config.yaml
hidden_size: 384
vocab_size: 2048
hidden_act: "gelu"
norm: "layernorm"
norm_place: "pre"
norm_eps: 1e-06
positions: "rope"
optimizer: "cautious_adamw"
weight_decay: 0.2
lr_head: 0.00439
schedule: "wsd"
decay_fraction: 0.844
decay_shape: "cos"
final_lr_fraction: 0.0
batch_tokens: 65536
MLP neurons of a small language model. Each row is named by its layer, matrix (up: input weights; down: output weights) and neuron, and shows model dimensions 128-223. Each number is 200 + 20 x the weight over its row's rms, rounded and kept within 0 to 999.
After each neuron's rows, "fires on" lists the tokens most often at its 100 highest values on Wikipedia text that the model never trained on; "fires after" lists the tokens most often just before its 100 highest values on Wikipedia text that the model never trained on.

L4.up979,221,176,177,189,228,205,199,214,206,190,180,216,195,191,184,186,177,190,171,220,173,182,192,220,222,195,183,201,229,221,188,235,187,204,187,241,235,220,213,189,206,187,233,151,193,212,202,186,192,204,192,210,184,178,211,188,214,251,220,223,173,190,206,189,196,227,214,206,233,189,193,185,165,230,170,163,179,203,215,223,174,214,225,220,189,180,209,193,210,191,182,211,199,199,207,194
L4.down979,201,192,190,210,203,200,192,187,207,173,182,231,209,158,214,176,194,204,165,211,181,201,206,212,221,214,194,181,207,216,189,239,198,216,211,218,237,226,174,218,208,154,234,173,207,200,219,183,190,209,205,208,204,200,202,202,207,247,206,215,180,194,202,185,218,208,211,201,189,211,195,195,157,216,189,181,191,205,192,222,173,205,204,205,173,194,219,216,208,215,175,194,183,195,218,178
fires on: "z", "r", "J", "it", "ven", " Fran"
fires after: " A", " C", " J", " San", "A", "I"

L4.up286,169,217,205,184,203,208,216,217,214,221,193,219,163,191,242,190,167,205,168,192,169,190,198,177,211,202,211,215,203,227,165,186,196,194,223,216,183,225,185,191,208,171,223,213,194,200,201,201,201,210,152,228,201,182,195,219,190,181,214,197,230,191,206,222,215,193,229,194,212,187,188,237,196,204,202,206,160,222,212,190,208,207,241,197,201,222,198,187,155,157,194,184,193,165,199,213
L4.down286,193,196,191,233,209,213,175,197,186,188,196,199,171,198,234,233,177,179,201,188,181,235,162,200,237,231,181,208,203,227,214,222,212,192,221,259,156,212,171,198,206,181,234,227,215,180,223,201,172,199,208,197,207,206,213,215,231,188,192,160,264,246,231,201,203,219,193,213,176,168,218,223,212,190,178,202,201,219,224,197,175,195,203,207,189,195,227,206,186,180,162,170,208,205,217,199
fires on: "9", "95", "96"
fires after: "1", " "

L3.up466,175,180,223,207,192,192,144,194,200,149,189,189,181,201,191,179,192,213,173,203,179,169,176,191,212,210,190,213,208,183,180,229,198,204,235,201,190,182,166,222,202,186,216,170,200,202,232,178,187,215,186,178,193,184,191,192,203,236,246,206,238,193,210,174,178,186,167,153,196,215,206,208,222,176,223,171,192,164,217,212,215,216,195,203,179,189,206,207,173,206,207,200,194,158,205,202
L3.down466,220,198,187,194,193,195,264,205,190,244,222,200,196,213,212,210,211,208,229,203,232,229,241,209,182,193,207,200,192,224,221,178,228,206,168,187,199,224,223,167,213,214,181,229,193,185,180,215,197,185,181,214,182,225,207,210,199,175,173,207,175,183,187,254,219,214,227,223,222,173,188,203,197,246,184,211,198,231,192,201,180,199,196,209,206,211,209,191,225,178,203,199,179,232,201,194
fires on: "own", "l", "y", "ology", " k", "overnment"
fires after: "-", "n", " G", "d", "echn", "omen"

L4.up1022,193,190,175,216,165,207,156,197,203,142,189,197,219,193,186,214,224,213,203,216,231,203,208,157,182,223,249,181,211,186,213,210,207,193,206,215,187,232,207,189,162,185,220,155,208,200,187,218,204,191,179,184,226,257,218,204,202,223,208,214,207,210,215,207,218,228,144,184,183,171,221,194,210,181,194,215,201,198,213,193,208,210,147,191,193,173,204,194,223,179,208,221,204,236,215,159
L4.down1022,207,185,195,196,239,174,222,185,186,239,188,221,192,218,202,194,163,165,205,216,198,177,204,236,186,179,185,224,204,197,198,211,212,226,177,202,183,178,175,205,221,185,176,256,177,233,181,200,178,188,229,208,176,160,188,219,177,185,192,200,190,202,156,185,197,184,264,210,205,234,174,179,183,216,188,198,213,230,232,160,195,197,231,197,222,228,198,230,176,197,198,199,204,155,207,230
fires on: "A", " ", "t", "ort", "ent", "ited"
fires after: "\n", " |", "\n\n", "A", " \"", " F"

L7.up1498,210,168,195,169,225,226,221,216,207,193,209,193,251,211,199,161,233,196,171,204,206,211,189,197,167,226,203,182,189,205,177,166,189,190,179,198,215,174,200,182,190,220,177,172,227,228,188,220,193,190,218,210,215,201,195,201,223,189,202,192,181,186,153,187,218,182,184,199,218,239,162,211,227,215,205,204,175,208,193,189,200,174,218,221,213,188,194,192,169,232,214,218,240,222,231,167
L7.down1498,214,206,188,203,219,220,221,185,173,162,168,170,182,196,201,216,204,190,203,195,191,189,202,184,226,210,210,241,208,214,216,194,171,208,224,221,192,218,177,229,214,181,216,197,196,174,221,177,176,191,204,197,193,191,206,226,216,179,192,198,218,190,217,202,182,247,202,193,177,177,184,179,202,196,191,177,211,220,210,214,195,179,200,211,197,182,161,182,225,199,192,209,196,199,231,186
fires on: "t", "z", "re", "o", " It", "w"
fires after: " to", " I", " U", "I", " O", " in"

L4.up694,217,218,200,207,210,219,187,202,183,160,193,197,227,173,231,218,217,168,187,226,190,239,193,198,222,219,149,214,183,240,201,203,226,212,187,239,185,204,160,185,221,199,201,178,205,206,211,206,199,214,229,185,209,218,204,227,207,205,227,170,207,200,222,200,188,175,202,145,156,175,186,217,198,218,226,175,157,219,203,211,218,193,197,201,197,226,222,232,200,223,211,173,205,185,199,161
L4.down694,216,172,217,220,247,195,192,232,226,218,198,161,164,199,217,195,196,186,217,175,184,184,178,216,220,199,203,219,204,188,196,151,203,217,193,196,209,186,189,186,178,219,158,177,227,177,232,165,202,174,229,181,172,236,192,157,208,198,218,192,196,170,160,195,209,231,168,224,193,191,231,221,189,186,221,203,176,189,214,201,195,176,223,167,197,225,212,232,187,202,225,193,198,210,218,211
fires on: "6", "7", "8", "5", "9", "17"
fires after: " ", " ("

L7.up44,205,191,179,224,176,209,219,231,191,178,197,180,144,182,183,212,197,195,194,205,187,207,182,220,194,190,186,180,199,204,186,219,198,188,196,205,206,198,187,241,196,197,241,151,205,234,168,189,169,204,170,197,201,230,204,226,219,242,212,233,208,193,230,215,207,214,181,193,179,164,185,228,200,215,181,193,175,161,195,187,175,195,173,173,231,209,208,192,225,206,207,243,192,225,202,199
L7.down44,195,238,210,183,182,206,204,155,200,192,209,181,195,215,232,219,221,173,205,187,167,169,202,235,183,211,195,217,211,210,227,167,186,215,209,183,180,203,218,218,161,209,193,212,178,182,213,207,231,231,254,188,188,176,197,205,194,166,184,205,195,185,227,183,228,174,164,209,195,199,218,164,195,216,207,230,211,210,185,226,223,190,193,204,171,192,169,203,211,237,197,166,216,192,172,188
fires on: "b", "0", "3", "1", "6", "4"
fires after: " "

L3.up44,192,208,205,242,223,197,178,198,184,143,172,228,215,186,186,206,206,194,190,178,176,207,191,221,196,200,201,190,201,193,171,221,189,189,235,189,195,234,207,204,221,187,210,168,214,199,202,188,220,189,211,231,206,240,192,220,209,186,196,231,195,216,201,205,224,176,192,177,185,215,209,197,200,180,186,198,187,238,218,216,232,199,136,198,190,186,214,249,178,172,172,212,202,192,171,166
L3.down44,208,170,180,174,161,212,191,179,211,201,209,203,187,251,185,188,148,234,214,191,201,187,234,215,216,223,191,212,210,190,213,183,210,183,209,196,190,245,216,187,213,194,217,199,206,196,197,200,146,231,223,211,182,204,201,214,218,199,193,233,203,232,187,172,197,208,200,172,194,202,194,199,175,193,223,223,194,205,208,201,208,184,188,212,196,179,202,237,221,185,179,196,213,215,160,198
fires on: "A", "s", "\"", "a", "'", " His"
fires after: "'", "\n\n", "\n", ".", " \""

L4.up603,174,195,229,211,197,181,210,190,235,228,207,218,193,194,190,196,236,206,204,192,217,194,204,198,186,204,205,189,202,190,203,203,209,206,171,154,222,177,193,190,190,198,226,216,187,186,178,202,221,181,220,236,195,155,200,179,203,184,224,185,198,146,219,209,205,177,203,160,196,210,167,203,209,209,188,216,207,210,167,191,193,214,232,204,196,223,241,202,204,159,220,214,200,207,198,240
L4.down603,216,206,165,198,181,198,189,184,161,183,187,199,192,176,189,206,210,211,204,214,198,183,161,215,219,206,196,195,176,214,209,200,181,188,198,208,198,218,219,234,237,213,163,200,179,205,237,231,172,189,195,184,196,206,218,224,225,201,179,217,180,242,208,176,211,181,190,217,210,173,228,215,213,212,175,199,199,192,221,185,226,162,177,211,190,199,172,193,198,207,184,164,195,218,215,177
fires on: "8", "9", "h", "ther", "88", "ot"
fires after: "1", " K", "h", " bro"

L4.up888,207,196,194,191,182,225,204,215,180,183,185,185,166,191,204,222,207,242,182,220,201,227,181,208,194,212,165,210,161,212,168,207,228,229,197,220,174,242,165,195,239,189,202,177,229,196,222,187,194,222,232,216,216,194,221,238,206,196,187,203,216,224,220,202,206,158,200,163,174,208,210,213,208,263,175,219,197,250,218,210,201,176,226,174,194,191,209,220,207,205,171,193,193,192,203,163
L4.down888,234,157,244,208,229,221,195,211,201,211,181,187,181,215,176,200,183,163,219,185,181,177,193,209,212,201,209,223,220,198,185,203,216,216,200,202,206,195,205,185,142,201,211,179,233,212,211,188,210,219,241,189,196,223,163,202,199,218,238,202,232,202,180,161,207,182,152,221,206,203,206,205,189,178,229,188,217,210,179,193,173,173,197,176,205,213,195,209,188,193,225,175,228,222,200,214
fires on: "1", "6", "8", "A", "3", "9"
fires after: " ", " \"", " se"

L4.up1520,182,187,165,197,229,187,155,180,200,224,183,213,159,193,217,178,215,227,178,195,178,186,191,203,195,208,225,179,201,220,203,186,188,216,194,197,203,201,219,238,177,215,179,177,211,187,198,172,185,207,176,239,182,180,214,209,209,200,197,185,176,173,212,227,176,173,178,207,240,226,203,188,195,209,183,186,178,189,199,205,154,212,238,227,199,189,173,230,162,184,206,166,203,192,203,207
L4.down1520,249,180,203,184,180,197,208,190,162,208,209,198,226,195,192,203,232,192,200,192,199,200,170,202,169,220,197,209,199,183,180,214,218,220,210,200,201,202,170,168,241,195,205,204,203,214,183,212,230,166,194,193,202,205,194,199,189,183,207,231,200,219,177,173,229,223,234,197,194,174,208,188,206,194,199,199,221,184,218,207,192,208,223,201,191,135,217,188,171,197,188,183,213,208,168,175
fires on: " It", "t", " it", "st", "z", "en"
fires after: ".", "I", " I", " A", ",", " C"

L3.up527,221,229,209,228,207,184,225,234,192,232,192,196,187,198,195,224,208,209,188,225,210,205,198,178,195,202,224,187,179,236,237,195,167,227,157,210,233,213,215,214,184,198,196,217,198,215,234,181,188,168,209,204,162,210,235,174,185,201,244,203,197,186,186,188,150,239,252,190,193,200,186,179,208,204,205,192,186,210,198,200,198,206,224,228,200,180,199,204,166,204,174,219,192,194,208,225
L3.down527,210,208,208,167,201,196,203,213,189,192,165,193,210,189,221,204,241,151,173,204,207,222,209,197,216,199,191,194,228,193,190,199,190,183,209,212,199,215,186,186,202,203,204,192,230,162,208,194,191,184,190,177,197,179,243,206,185,183,201,170,194,187,207,212,193,195,214,216,217,181,237,204,219,193,211,188,188,210,220,178,184,225,176,200,198,204,197,202,201,206,168,160,182,184,211,192
fires on: "1", "2", ":", " (", " is", " –"
fires after: " ", "ity", "us", ",", " ("

L4.up47,218,139,213,217,204,204,202,197,210,193,171,198,215,232,209,203,200,199,188,206,180,215,168,182,221,145,187,201,190,231,223,178,185,181,233,164,201,238,206,184,205,189,186,195,175,209,202,199,172,206,215,207,192,217,166,194,175,207,163,195,180,211,192,206,191,224,192,182,172,228,200,186,220,198,195,191,181,216,178,182,228,208,168,195,206,203,178,202,226,209,179,222,214,199,182,190
L4.down47,218,206,161,203,221,185,192,177,174,194,209,202,165,145,191,208,218,180,189,207,230,205,216,203,216,215,250,199,194,222,223,209,170,158,201,215,188,194,204,198,165,187,244,219,179,217,249,208,222,191,167,192,187,189,222,189,189,233,242,176,190,190,229,189,180,177,211,200,212,240,211,212,203,205,222,184,237,204,178,211,188,160,239,220,225,201,198,200,156,157,198,237,185,175,218,188
fires on: " ", " |", " (", " a", "-"
fires after: ":", " |", "\n", " ", " is"

L4.up1296,180,209,165,203,192,206,190,198,214,215,196,181,209,226,159,193,194,193,203,204,225,202,212,177,215,232,249,167,189,191,249,174,212,189,211,192,206,211,224,192,199,202,200,225,184,184,191,226,173,206,180,204,170,196,230,171,189,244,221,190,174,208,196,211,185,203,185,215,210,208,184,150,213,188,242,215,184,194,194,197,200,204,177,198,186,158,204,224,196,199,177,208,194,170,200,221
L4.down1296,178,226,199,233,234,175,236,217,186,170,197,174,217,203,163,225,202,183,191,195,159,211,219,200,191,168,207,222,226,201,185,187,192,204,205,190,177,221,232,205,172,205,206,201,229,202,175,228,207,201,180,198,162,189,205,182,222,208,208,239,160,209,218,179,209,190,201,219,193,209,161,172,195,174,198,218,216,221,190,215,225,205,188,196,206,227,211,229,231,204,190,181,204,203,215,179
fires on: "\n\n", " a", " in", " film"
fires after: " =", " is", " a", ","

L4.up998,204,191,192,209,206,221,186,189,225,213,173,227,170,207,173,188,190,188,173,208,174,238,201,162,194,212,243,184,201,185,213,211,157,208,177,167,211,184,215,214,198,189,207,217,201,197,211,188,192,197,163,232,170,188,215,217,204,221,216,216,196,220,192,222,202,204,193,222,245,182,182,204,196,183,204,203,190,198,218,166,236,191,238,251,194,199,213,218,166,221,189,200,175,177,211,191
L4.down998,218,233,193,209,208,186,194,232,153,180,238,198,213,211,211,202,189,211,218,197,210,194,205,234,167,195,179,213,216,202,201,167,194,191,199,217,186,230,162,190,215,201,197,178,210,186,183,201,219,179,240,199,230,250,220,179,213,173,201,180,186,204,175,170,220,191,206,186,173,216,236,215,189,214,196,191,184,195,190,216,215,206,170,218,181,211,205,223,221,168,200,186,221,198,173,185
fires on: " ", "ig", "s", "ens"
fires after: "|", " rel"

L4.up1354,217,215,209,240,189,202,175,160,191,188,198,233,207,216,222,177,188,234,205,216,180,224,195,202,169,174,230,171,161,187,188,212,223,222,207,221,221,195,269,196,208,200,201,209,194,198,197,211,212,234,187,203,195,209,217,219,148,194,197,211,209,192,193,210,206,214,198,192,227,193,214,194,187,181,180,200,199,205,193,202,225,191,206,203,181,189,197,216,149,211,210,226,212,213,193,222
L4.down1354,217,193,205,198,180,197,207,201,202,176,183,214,199,192,200,196,146,199,215,214,207,204,232,221,233,196,211,219,225,187,213,203,179,211,196,190,193,218,179,169,201,205,196,235,191,175,204,164,196,223,185,217,207,194,192,176,184,184,201,165,194,194,179,177,210,237,235,219,169,197,187,245,197,205,199,226,237,228,203,196,191,189,161,200,203,215,168,226,194,189,182,217,164,189,150,208
fires on: " ", ",", "2"
fires after: "|", "\n", "."

L4.up1142,160,215,178,190,200,212,191,183,191,103,166,193,194,179,158,198,204,208,205,218,209,217,152,194,214,198,205,180,185,190,193,192,214,222,203,180,192,159,197,184,193,178,237,197,210,208,210,185,168,221,209,236,205,219,199,232,212,196,191,227,230,184,223,170,148,192,208,171,208,189,230,222,195,185,175,215,201,186,193,203,226,215,211,231,207,218,207,256,169,191,183,207,204,194,186,200
L4.down1142,214,210,209,181,188,182,228,166,189,239,190,196,186,212,227,216,188,223,191,220,220,170,258,166,197,221,168,207,192,207,191,186,204,222,194,222,186,173,181,216,200,193,205,203,216,180,152,230,197,230,201,176,192,229,218,171,206,201,205,183,193,209,218,181,207,182,178,190,224,184,207,200,228,233,199,183,207,196,221,200,201,172,229,176,181,194,208,229,225,203,224,201,227,191,208,177
fires on: "A", "f", "per", "ur", "ar", "ic"
fires after: "-", " ex", " dif", "f", ".", " con"

L4.up371,181,219,171,184,191,175,202,184,192,217,217,221,216,221,164,220,225,244,179,222,227,172,205,211,163,214,222,187,225,183,207,207,198,208,195,192,163,201,241,209,225,181,213,203,182,197,185,228,195,199,178,237,215,220,211,202,247,205,157,233,223,222,194,205,179,202,192,203,179,227,178,190,177,229,189,213,195,188,180,209,204,205,212,190,219,180,206,218,216,217,205,202,197,226,198,219
L4.down371,189,224,227,236,211,214,205,218,235,194,246,219,221,188,220,214,210,167,173,196,201,247,220,227,224,169,193,184,243,196,196,195,225,199,154,196,214,188,190,208,195,201,218,196,217,215,174,184,237,225,195,174,197,186,193,220,225,200,231,162,207,194,201,217,204,171,187,190,229,183,182,193,207,215,199,195,224,192,190,201,220,206,184,216,213,226,224,205,160,172,207,213,191,212,197,187
fires on: "2", "1", "0"
fires after: "6", "7", "8", "9", "12"

L4.up689,205,184,195,172,201,208,233,176,177,191,200,206,225,215,195,187,201,241,197,203,170,222,168,170,209,205,155,203,183,205,218,205,225,163,187,215,206,194,171,196,234,240,208,195,202,249,225,184,189,233,219,193,214,228,184,206,275,217,182,243,223,183,234,179,191,223,238,145,188,203,173,160,191,207,207,193,183,225,210,188,215,186,225,197,202,205,203,209,223,203,198,171,179,204,210,192
L4.down689,221,207,180,191,192,198,203,202,169,210,227,210,175,184,235,185,192,212,200,187,204,212,177,191,196,201,204,216,220,187,215,210,183,173,211,202,210,214,187,198,206,186,214,235,215,191,216,240,202,205,206,206,218,232,210,167,188,214,207,239,204,216,220,207,167,203,221,197,183,229,224,219,222,197,195,209,224,180,206,240,225,184,210,215,213,195,220,195,189,162,212,190,174,227,216,184
fires on: " |", " ", "et", "er", "ec"
fires after: " ", " |", "otes"

L4.up789,198,200,179,226,203,196,225,207,213,210,214,210,179,212,204,181,212,193,191,205,158,198,165,147,211,204,215,185,211,189,198,194,194,143,203,175,209,208,188,200,178,226,187,180,175,228,177,217,227,149,206,215,205,225,200,199,210,197,210,220,172,200,208,192,216,185,211,178,200,211,156,228,163,201,178,189,194,208,200,190,166,183,222,207,190,182,194,191,209,195,188,205,180,241,201,181
L4.down789,190,211,183,151,228,220,186,176,189,199,159,196,203,195,236,238,185,194,212,224,236,203,212,223,201,205,194,227,194,225,197,187,215,198,179,222,191,154,202,204,211,212,214,233,206,186,190,203,182,197,158,185,168,185,216,178,201,186,199,183,201,185,190,191,210,196,220,177,223,242,250,161,243,184,174,208,166,184,187,197,191,183,217,228,209,186,189,200,196,159,196,204,191,180,247,230
fires on: "t", "m", "ic", "f", "r"
fires after: " I", "I", " N", " U", " Ch", "O"

L4.up297,218,204,199,200,205,198,206,234,158,196,201,213,210,211,218,187,193,195,191,204,205,183,176,190,227,196,193,176,209,214,241,220,227,223,224,197,205,223,157,221,200,210,209,218,209,222,234,196,217,194,225,195,212,190,197,212,173,227,227,189,208,201,203,214,201,182,275,197,162,236,201,180,200,223,198,180,186,240,172,237,210,208,180,189,196,174,197,173,224,215,168,233,199,184,227,212
L4.down297,200,166,235,191,201,196,172,170,192,171,170,222,194,182,178,191,201,202,224,191,232,236,190,181,215,201,222,209,199,210,213,228,216,199,226,202,210,216,174,212,158,205,192,222,194,176,225,193,199,197,191,211,203,181,203,159,185,224,192,201,196,219,192,218,207,210,230,190,165,197,191,216,168,193,198,162,237,223,197,205,196,215,207,177,181,198,173,194,199,179,208,205,222,210,202,222
fires on: ".", "1", "2", "born", ":", "="
fires after: " (", " ", "\n\n", "S"

L4.up123,213,158,211,237,227,200,189,153,208,206,207,236,196,221,194,190,196,191,206,202,226,204,225,228,204,219,215,208,186,181,208,202,182,186,204,200,214,192,211,221,237,175,215,216,178,226,220,225,213,218,180,175,208,172,242,204,191,211,164,189,169,191,202,197,185,205,210,183,170,210,227,227,171,217,202,177,164,198,211,199,183,233,199,206,205,189,223,194,159,176,199,193,193,187,198,229
L4.down123,220,215,204,213,205,172,218,220,205,182,171,174,199,202,215,214,161,158,184,201,185,195,175,203,189,174,198,204,174,198,200,206,193,212,164,184,204,184,170,195,140,207,161,205,189,199,180,206,205,178,187,202,204,197,181,211,208,220,248,171,242,175,195,228,226,237,228,181,172,204,168,184,217,161,187,206,220,174,200,196,215,214,222,228,235,187,195,192,197,246,163,223,214,202,225,206
fires on: "y", "er", "2", "-", "h", "ry"
fires after: " R", " D", " C", " d", "D", " Al"

L4.up54,202,221,197,192,233,180,172,204,185,183,179,190,200,198,171,234,202,180,210,217,180,216,184,194,219,188,284,170,218,193,264,218,206,222,207,213,188,238,237,205,208,182,189,207,207,194,199,196,208,198,232,179,173,202,207,227,190,182,172,208,182,216,217,161,208,239,206,194,185,188,187,213,208,176,251,185,190,217,183,181,190,174,210,210,207,192,179,200,187,206,188,193,165,170,214,208
L4.down54,171,222,231,206,186,189,253,187,193,163,204,186,145,279,206,207,195,209,194,189,222,199,178,219,221,160,208,186,161,191,195,155,167,185,185,215,179,236,184,217,204,188,186,179,216,200,218,163,207,221,189,202,224,210,219,235,189,177,223,172,202,188,209,227,195,202,203,173,194,194,209,202,191,200,211,220,160,212,205,221,216,207,215,214,186,213,183,189,202,214,179,171,198,210,184,177
fires on: " a", " is", " an", " the"
fires after: " was", " is", ")", ","

L4.up1461,211,190,213,213,217,189,220,187,206,252,209,217,211,183,188,207,206,202,197,192,169,211,187,196,192,184,208,198,172,189,189,213,249,203,179,192,220,191,228,212,177,228,208,167,193,194,183,206,211,198,198,214,174,183,165,181,190,220,227,240,201,182,181,238,224,202,216,227,203,216,206,184,211,203,219,168,190,183,180,240,182,227,215,160,198,211,182,164,204,197,223,248,185,185,176,211
L4.down1461,204,222,197,167,196,222,167,180,186,142,188,184,217,194,190,192,176,218,198,240,215,238,208,190,209,224,190,193,205,203,209,168,148,169,205,225,177,223,214,194,217,175,189,227,164,203,206,224,162,220,213,187,216,227,241,192,212,183,157,178,207,222,195,173,163,209,186,203,179,198,184,232,204,195,175,225,200,198,185,176,177,176,198,225,208,176,220,232,182,203,190,181,196,204,220,198
fires on: "er", "and", ".", "ived", "it"
fires after: " c", " Gr", " C", "orn", " Col", "C"

L4.up1138,209,213,211,204,230,187,186,182,204,175,157,234,233,188,211,209,186,218,174,225,186,236,200,195,183,179,196,202,212,162,198,202,164,200,199,210,216,161,218,212,200,203,233,184,191,214,223,216,186,148,247,219,195,209,247,224,194,206,172,190,178,192,191,220,173,195,212,209,237,189,219,182,209,226,188,220,180,175,204,206,206,234,183,224,198,201,195,193,201,173,221,213,179,187,181,212
L4.down1138,213,154,173,190,194,212,171,210,195,201,174,175,172,187,206,198,184,186,176,207,212,193,191,208,198,237,162,217,196,214,174,222,225,212,194,197,192,202,199,212,177,182,207,225,237,190,191,201,193,180,177,199,200,185,195,197,197,225,190,210,215,177,217,204,222,188,215,215,205,209,191,186,199,188,197,204,218,234,186,186,222,245,211,182,191,170,195,158,187,226,199,179,156,157,213,217
fires on: " It", "h", "or", "o"
fires after: ".", " D", " O", "F", "D"

L3.up530,184,215,207,203,169,205,210,201,193,165,183,209,197,180,198,194,217,216,210,194,205,216,201,171,216,207,191,182,201,229,224,191,190,166,189,209,208,206,237,207,199,193,200,224,168,202,208,231,188,183,203,212,203,197,175,205,195,206,220,200,199,220,208,219,203,248,219,201,212,199,176,219,217,238,203,197,168,242,216,191,203,205,192,195,212,236,198,221,249,201,187,221,225,220,186,166
L3.down530,215,218,192,201,205,211,230,241,183,184,230,205,184,199,213,241,209,205,205,214,224,237,197,192,212,223,183,177,212,188,199,207,193,205,177,242,189,203,177,206,199,217,221,206,212,197,214,186,187,177,201,188,179,209,222,204,194,194,177,202,193,215,199,177,220,189,208,206,196,177,218,190,192,206,217,181,214,190,197,224,205,215,198,220,175,211,233,210,171,220,194,213,218,192,179,187
fires on: "P", "E", "O", "L", "p", "S"
fires after: "==", "\n\n", "===", " \"", " ("

L4.up415,196,182,189,242,213,220,181,195,219,233,192,207,212,205,232,169,185,207,194,174,215,188,219,182,220,163,218,189,219,167,228,221,188,182,197,206,196,216,210,210,232,202,206,179,180,185,186,199,227,177,214,209,164,158,198,223,219,183,199,251,178,177,225,221,218,171,255,193,162,205,205,233,209,215,194,192,189,233,170,185,219,205,213,173,192,194,245,221,197,196,179,182,207,214,201,213
L4.down415,214,229,170,191,174,178,228,222,207,182,231,203,206,216,220,197,241,190,182,213,200,192,172,202,206,209,170,201,170,218,193,192,194,226,205,226,192,196,174,179,185,210,192,228,249,199,236,165,197,199,186,191,204,239,219,203,201,188,179,174,200,192,214,205,212,182,179,196,200,209,198,178,175,172,232,157,172,165,189,231,182,207,183,213,196,189,188,192,205,216,200,218,197,152,204,174
fires on: "g", "r", "ew", ".", "t", "v"
fires after: " J", " U", " I", " Le", " N", " and"

L3.up215,203,233,183,187,195,246,185,186,171,169,163,210,184,163,186,219,231,189,204,206,209,245,169,189,219,188,174,188,225,217,213,201,174,190,169,230,215,214,217,226,209,196,207,216,176,190,220,198,169,191,221,197,206,232,186,219,175,199,205,223,167,178,224,183,191,214,205,203,178,208,202,213,186,219,206,157,204,214,196,198,230,204,201,203,205,235,248,204,190,214,170,201,209,209,210,168
L3.down215,191,217,175,185,206,200,193,204,195,153,192,210,166,190,206,226,206,199,213,191,151,192,201,179,219,185,229,190,212,204,182,180,216,206,183,239,185,180,210,173,176,169,181,188,179,179,189,213,212,186,203,212,185,210,189,202,186,191,208,207,185,213,212,177,183,196,192,214,182,147,234,212,173,192,217,218,221,225,221,210,204,188,206,188,214,178,183,207,182,225,196,199,225,194,189,150
fires on: " D", ",", " O", "O", " U"
fires after: ".", " However", "\n\n", "===", "==", ")."

L4.up939,176,208,201,214,217,193,181,212,173,171,182,248,189,233,192,244,179,220,162,185,202,181,174,226,248,222,225,189,219,209,220,198,229,202,221,194,172,210,227,198,184,191,209,217,163,214,220,194,205,226,207,185,193,169,190,206,222,208,199,180,196,219,226,217,220,192,180,226,189,205,209,175,203,203,195,206,188,204,195,186,191,178,203,214,197,206,202,204,178,218,199,224,199,209,190,190
L4.down939,227,216,215,198,211,231,219,199,225,212,248,192,228,179,186,200,223,194,188,191,157,218,239,189,173,203,190,202,197,188,218,195,194,209,162,198,210,207,180,217,194,216,195,182,234,189,188,175,215,200,220,205,234,221,177,204,233,176,212,200,195,190,194,157,184,201,207,182,209,171,188,216,210,237,202,196,222,196,181,227,202,169,206,189,229,203,183,221,230,208,191,181,184,179,239,222
fires on: "2", "9", "1", "s", "87", " ("
fires after: ".", "7"